config.toml
num_hidden_layers = 14
hidden_size = 256
norm = "rmsnorm"
attn_scale = 0.125
init = "normal"
init_std_o = 0.0045
optimizer = "muon_variant"
learning_rate = 0.00319
final_lr_fraction = 0.1
MLP neurons of a small language model. Each row is named by its layer, matrix (down: output weights) and neuron, and shows model dimensions 128-255. Each number is 500 + 50 x the weight over its row's rms, rounded and kept within 0 to 999. Numbers have three digits each. A neuron's up and down rows have the sign that makes its largest values positive.
A block is one neuron, or neurons of one layer that tend to fire together. After each block is what it responds to, as a language model described it from the Wikipedia text at the highest values.

L3.down135:497537495565549471457536401506525499443511499383467482535551429512493499438468519522437479486447487501506389553465504517499478474481433547455488458495444490544443491467468578487544471498448567441472571500458528457541590502561529482583546527441504407553590580441541541533616507483486466517507581421425435490517490476482477555560490493468422536450528379509475495465576475534534555482554
L3.down140:511404427543479486489400510554410522410542491470486432537415542549504474381482543521433413524577447473539557437539442427451446537484524500526479470484530530409476623614413508481520543392566538485578459541469442512526421467518487540446449517472472477484501547576565440605530523483483506506502441429408530428468532582467558540466479517459563431504488489484371543554389436460423498494473
L3.down224:547524473528564497505480491540534564486525437421503485504545483498488469398563562488460535519617455401577575353527546488480556512552513480555429550455527474546483541410352439561571543497477520528534461508350437522486492579461645427460549467510485424491458511457577501513466479560546495502510569514429485501551506446495520467527530399486475526490492453522440538477465486517431580516576
L3.down321:470434498522542515542527490544530536504438504445496403512434525477590432463551499418557499435460472509485469490469487600445524517403506545516481480467407598511495540510460556572477548489575463548408464477557468430510484477552489445495489534576501565505430417542495481542523619476462537436489485518431488441459485472540531485538436488480476510448484424475423457543489512511478546516516
Ordinal and superlative endings. Ordinal and superlative words or suffixes right after "the", e.g. 46th, highest, first, top, only, largest; also some stray word-piece fragments.

L10.down49:468549423498457470539420519557521488454480432511538532497554488609537465416426449436556459477521590569548530456498358552455366477417495416498483520375511514447484501455598524565446610482571505581392423481491463535524586380505541526507454591482426547521526512454551486484510449451448610512422497479494450551477518507525449479543537576500498556474545505505440494514495454543470443523457
L10.down75:547455506376485503493536462471476457469583471541517462575510469479502596513560550525503514535453478494505575539539429458438543443573590538527464392511517538489514502435595490463485487494502478489503458583609424593476489503553539510468589506488458462515501471553486605556466496569535507517541587443561488583495490441529502642646535498552537547386425441537422512388468404557509482471507
L10.down122:542510471463500546508424537429501501438518552506580527592457450504444515587519487512463423548528436488501503519548443525502587531565554557465633535566535410626449543496504511459464511452498520488554601479473424518467481470533615495452527476609441538558490501568575424554531494558447469415586427417513503509488583449458551527541519551504545588469452505505452467510453457536401591528525
L10.down137:498484500482566519480436509507541557505523574510472403505530507446491539503547437494539439447508464531442573532496507563459469498455422529491471483486537420450455491439498458494461577390528409512461577503494513414567542483534462474531507553402507494586482581491409494469612477442549543491515436512571528520418510460601416553464441512490489480470464459472501549418482508542592504462468
L10.down240:482486557489589453443445474495424543530526490436498511439473538493560479494520512527551535490418535419528530523533478485459388511421471499491415617484470470448437476421504552454496515551487477646376437517416468544531500551533388556558413508500424438517525528460517478577462424461510516559516518488522488495468444337512535497608505417542534485490461509557470510542537480405496491519463
L10.down252:426518500590522438484500411471511582487547475424436490505454503506440497572487516463456489466559516443517522467546536449443590433444496584458577460488575452525548478585475548462473542349618514486509454529576588527554572488473466523523589516415421397502478544515573573442640507455509522463478454503554505388484555490558424553625501537511515463507503505536524523510493373519526526430593
L10.down257:611443561552448494483552554478524578480539517523483407576490524477549408526509578493399396502450537464519506515441473568650559440568552553504487573481514570454518521513479443601537512449518447484449493504575506476494475470474509512526501522518475551488462515552442513510477541487445525517563503496598561560519435478421511510516453657526507566478534462512463581475408531497505517629541
L10.down281:542522453471512515415454539495469473454449578425489457444526520512587543498520441446502484457469479457508415457458497496580437578499479403543608476510526524485527497449650595567483457394525470537417488464484499506450503495459575504476540571494456554451586554538539514486513499564396584559560582566392455381547546449481454525493529520500504470464531547439556532571467607521522571417532
L10.down285:507442489529457453567472571503419488499547437481475442528581521507398427452485491544559447406499485391489355463503475432515498566405472557497468594473499511463589405510502433573585459488492541530511521468456571428436414466500462500456532453418460494519562526549554533510566573558451490572587560481575545584578517442545503571497446515602495563519563535556475542446602471508495628517532
L10.down316:513494506512537581443479584452372563533496552555516491454477534397481515494464479514486485560537390510489456511482499608500522550587527395505495473536491467488509505503484430589412649491491408506433526503520596559507411546554509497381472468506509581487455499501545498489483422533519482482526517496524653479549479526463541415475455550538474501486538543476498430512579426373494466567457
L10.down324:539523497515507437444460447328506452474523487431490550573427459493522462519485539514586582529535520414442479492487495541585519455469543480517520529528432479502544435423529521471559459539474409464435539458591422507522445478462523477478524531494419449461481594575520594477460533495423489475499539468613481565533404473466519468442395476469543515514463460465488528561608542497425515495516
L10.down376:474473465544529530520434543482569426453547491438506447504398495485530493438506467482468465506473440585429543509518450555388377603508486513485503461500538513463480566546451528490504576584491536428550595524465506509500424486504482624514527514555659577532496563514532516477578460473550496554492422504581510423496528483446513445506492475439459489488503474492544571541547476515503626482438
L10.down515:530454521415582500406441522534561503539525487451474624463424491444486559457524535403443557461464596435583550442511528510443438477530547383462508408454513475562484525556447487424495448463449479569470473582498491458507391510524494585461441515587576407536491477460498425518506550487484490452471489500550440505425458437530485471513424560471456376490490554456411577548504465472476492549537
L10.down516:471543482515367513416422574465447435441485456586519442459495560541484474466506425361522478581460581444507527527530342544498428490503534443544413510526431463513571408465473509421523442558543558495531456573455460536504472482418466522520484519451450435581511471561515513434545467554466521536535416502574535505538469545484508500500438492418415455478481414565537536517422467476469472502564
L10.down544:455488514546420552544639510563415442474471533442514459517475568481571544559578565508445406562554485466553547487427481500462647598378452517570503515498521512452492518512513561570511524476403504550482496533510501448451568499506507518430431467489435506503534595452495533503501510500524518489430510573490524432536524512530477543459521394561504442499523535513544520482497447464494417431477
L10.down566:543546487542507545451465436566517469506492512483441485480599419471544483517520499474481516550434483602517478384482455526580616544450608477504506539463485569485479600515531572545575465590485506536533448635469442506589437485424544531480445496542529591567521472472559457441519470541510494431552489476479538526463457624569542485533481574476491486476564485560501541439522471596476519464553
Quantity-unit nouns after numbers. Unit nouns after a number or quantity word, mostly time spans like months, years, twelve-month; also at after peaked or placing on charts.

L5.down566:481530422510589509542505503482504554442480420447498533523477455493495478397469495447494463517499453567531528586558407579474378622455419481542531515399468429549451488517398508559529508450474512428633550495524502516562523483496356491409371463444546520474537549489559505579504499480552468514474496477449410397537537563585553487501502533517472456542539472560505507467575447513422543467540
Ordinal number suffixes. Ordinal endings or ordinal words after a number or number-word stem, such as 32nd, sixth, tenth and second in rankings, draft rounds and editions; also look-alike pieces such as the h in m3/ha.

L3.down240:486445486448402556506430551501563499421504562488530502489552475418429548389517504417525532528463443449472504541483535514527471460485520576568585537504507588574585454522582493503427518520447449509477463496480565522578483536471567520494562579535481469519579530519538517448431428503491551517513605528443429519506448538535480478470481435524591579491466523411489496388500517451468553543483
L3.down266:439506488485470479506460472501517548451401530453520442502476482533517433470606515471494557456484444460452492510558451451524525463448472485463524552642408489436553484523525559489431512487532457504571491468511573511475506437600475524504595573423491554566543440462497529474448476424497470531473630614489541577501488496425577409616499562572581487437463497452514461488431535581460532500589
L3.down455:449590496430402572512555562450408503474512540454498572339508398482528545588487535512503517470399613504447509489498494505529424540461423485532481508494376519518455483439554483469578519522493546488502537531543569575479428576514500538527429506551524576529496475404599524524470491423562456466452524455524481482521441499561449520439478539515491477583438559470487541529514517507589620548579
L3.down567:445510505486512511512584516549506478494433426531509459518467497412547499558490455543514499435469530497536522480511523558496537518487644546569534430485451527592549541500461504502575447493585393555508570536518435481566444490486553517477387436550480447492565536433456521427403477385561474516495562450441449546555497419528471497592469513677461517478470530577430476453528558556443450410556
Mid-word fragments and wiki markup. Mid-word pieces right after an opening letter such as p or b (p-ull, p-os-itive, Balb-o), plus closing == heading marks, newlines and |---| table rules.